config = dict(
    n_layer=13,
    d_model=320,
    n_head=10,
    n_kv_head=10,
    head_dim=32,
    d_mlp=1280,
    vocab_size=16384,
    activation='quick_gelu',
    norm='rmsnorm',
    norm_place='pre',
    norm_eps=1e-05,
    positions='rope',
    rope_base=10000.0,
    rope_fraction=1.0,
    qk_norm=False,
    attn_scale=0.177,
    bias='qkv',
    tie_embeddings=False,
    parallel_block=False,
    init='normal',
    init_std_qkv=0.0362,
    init_std_o=0.0,
    init_std_up=0.0362,
    init_std_down=0.0,
    optimizer='muon',
    lr=0.00157,
    beta1=0.9,
    weight_decay=0.15,
    lr_head=0.00807,
    warmup_steps=200,
    schedule='wsd',
    decay_fraction=0.775,
    decay_shape='linear',
    final_lr_fraction=0.0,
    batch_tokens=131072,
    seq_len=512,
    doc_mask=True,
    train_tokens=800100000,
    steps=6105,
    dataset='wikipedia_en',
)
MLP neurons of a small language model. Each row is named by its layer, matrix (down: output weights) and neuron, and shows model dimensions 112-239. Each number is 128 + 32 x the weight over its row's rms, rounded and kept within 0 to 255.
After each neuron's rows, "fires before" lists the tokens most often just after its 100 highest values on Wikipedia text that the model never trained on. A number after a token or word is its count.

L4.down582 [113 157  60 160  72  82 135 104 118 127 139 158 199 108 116 130 123 133  89 116 113  93 143 145  81  97 112  96 120 100 105 116 135 180 144  95  63 117 104 100 107 141 120 136 149 113 157 154 103 143 154 172 130 198 142 162 170 132 106 203  91 125 188 178 121 154 133 124 143  83 131 129 103 139 140 152 140 168  82 130 164 138 109 115 147 162 134 154 119 100 165 149 121 105 142 182 132 135 146 131 139 103 127 133  96 151 138 133  79  61 116 153 162 124 115 141  81  75 137 141 113 120 213 164 152  36 138  74]
fires before: ", " 23, "\n" 18, ". " 10, "." 6

L9.down393 [185 144  92  77 156 110 160 139  77  71 131 107 120 149 141 103 164  99  97 169  90 139  88 122 114 175 125 139 160 130 127 152  61 100 102 134 191 182 140 153  92 100 111 158 150  88 173  54  66 127 123 112 162 185 109 180  99 122 142 106  85 133 111 163 123 175 107  53 109 135 149 156 141 104 145 122 138 145 142 127 154 103 158 165 138 141 129  95  74 139  99 123  96 161 115 104 116 141 127  73 150 127 183 153 119 153 176 223  94 125 148 126 175 188 126  84 167 167 120 178 164 112 110 113 172 223 121 107]
fires before: "(" 30, "| " 25, ": " 12, "= " 4, "|" 4

L3.down342 [ 54 129 175  84  99  90 115 103 136 151 116 115 157 159 125 116  92 120 143 161 119 169 149 139 132 213 135 128  97 218 123 159 146 131 149 132 140 138 178  64 143 140 107  93  82  90 113 132 140 107 113 124  66 167 120 107  92 113 138 122  93 111 143 129 159  86 125 131 164  99  84 120 169 169 134  85 110  96 142 123 158 148 163 146 178 122 108  54 101 133 175  76 121  94 135  70 117 152 108 124 131 143 127 122 132 143 134 151 109 124  90  72 136 118 156 154 122 112  75 158 148 121 175 152 100 138 193  82]
fires before: ", " 16, ". " 13, ": " 11, "." 7, "1 " 4

L5.down571 [177 164 105  76  73 137 132  74 113 116 189 144 132 150 110 127 140 184 100 154 132  30 121 160 112 157 124 104 214 106 150 137 157 113  76 114 164 170 141  95 129 122 107 132 152 171 144  92 176 104 199 152 173 203 134 121 163  88 133 171 134 115 126  93 124 152 174  99 150  80  68 108 105 149 121 142 126 155 106  99 145 135 117 146 103 175  95 157 138 134 113  86 136 117  48 191 159  86 159  58 100 134  98 159 178 114 190 124 143 124 118 118 178 147 176 135 136 142 196 177 106 131 127 175 166 135 122 160]
fires before: "\n" 50, "\n\n" 35

L4.down859 [162 146  86 180 103 154 133 118 222  84 156 164 146 121  77  99 161  74 147 102 149 166 140 145 129 127  94 135 148 151 136 185 160 165 144  94  88 127 149  82 119 174 136 154 136  82 141 104 119 194 179 118 153 169 189 133 136 120 175 169  76 121 126 111 161 140  97 103 133  95 134 150  58 155 115  67 122 129 109 131  59 169 158 111  71 179 141  91  91 139 143 103 115 110 165 167 160 168 119 124 155 134 114 161 140  77 130 139 161 131 166 108 135 115 132  99 128 145 160 131 141 130 140 149 124 119  87 179]
fires before: ", " 29, ". " 16, "." 8, "\n" 7, "); " 4

L3.down803 [111 146 153  82 123 127 104 108 150  31 148  77 126 104 121 141 129 103 113 131 138 134  71 150 126 112  89 154 113 139 173 110 152 138  80  87 100 150 157  99 165 143 113 164 115 120  78 144 110  67  89 118 106 172 138 143 139 127 124 142 111 157 113 160  98 128 133 135 165 132 108 134 105 117 138  78 115 151 111 126 141 152 138 144 132 194 200 135 172  82  93  68 169 100 175 173 132 123 122  77 118  86 127 169 201 160 137 126 145 186 156 129 138 147  94 127 146 145 116  90  82 122 139 126 140 107 189 157]
fires before: "\n" 71, "\n\n" 27

L7.down210 [ 56  99 102 130 203 110 106 142 126 163 158 100 193 169 103 155  84  79 166 167 203 140 107 174 115 191  91  96 130  54 108 188  98 105 160 157 131 173  88 144  96 108 166 175 117 124 112 157 144 119 176  53 146 111 158 143  70  99  92  96 144  94 137 147 138 110 123  82  51 159 142 103 165 195 129 102 105 121 173 127 158  77 113  94 124 184 101 118  52  78 108 124 118  63  86 149  87 133  37 140  74 154 117 107 120 119 104 107 137 140 113 131 133  93  90 138 100  83 161 115 156 139 138  89 168 196 106  92]
fires before: ", " 32, ": " 18, "′" 4, "| " 4

L2.down616 [125 135 128 124  74  96 140 142 141 112  96 112 119 153 134 134 111 130 142 148 152  67 125 148 104 105 169 132  70  79 176 121 132  78 127 145  95 103  94  86 130 165 181 161 118 226  60 147 146 131 142  91 100 131 141 104 103 157  80 150  91 112 181 140  88 118  79 155  79 132 139  43 112 118 135 123  88  77  73 102 129 160 144 152 155 117 182 155 118 136 172  89 204 129 152 181 135  97  64 123 121 113 211 121 194  92 152 131 120 154 160 174 147 127 116 168  90 125 122 134 113 121 144 182 160 133  83  80]
fires before: ", " 24, ". " 23, "." 7, ": " 4, "s" 4

L3.down298 [144 100  71 129  99 115 119  56 125 106  88 185 187 142  66 146 154  98 111 138 171 158 116 159 176 102 161 139 150  71  94 145 131 133 126 171 163 114  81 128 103 131 121  99  31 158 189  69 107  88 129 100 128 146 134 148 125 124 118 108 166  57 128 143 136 137 170 111 167 170  87 133 144 167 105 152 188 122 119 173 176 165 118 113 138 146 178 130  87 118 147 205 142 133 115 184 124  83  70 120 159 126 106  97 135 105 117  92 169 104 130  62 147 114 165  84 118 145 172 168 155 127 142 140 109 128  97 190]
fires before: ", " 26, ". " 16, "-" 5, ": " 5

L5.down585 [133  30 165 126 151 136 124 101 114 117 170 115 123  99 160  82 126 132  96 159 185 109 179  96 136 176 151 137 246 125 126 140 124 193 145 151 116 135 195  89 121 132 162 129 102 160 124  41  77  86  63 161 133  72 144 140 161   7 129  93 155 149 166  78 116 141 133 129 178 112  93 104 113 126 101 190 134 135 129 116 160 143 128 191 124 148 113 133 112 132 121  68 184 134 156 153 119 154  61 177  82 151 122 114 144 114 124 120 145 115 131 135 121 119 104  91 134 114 154 126 147 146 118 138 113 175 141 170]
fires before: "\n\n" 35, "\n" 34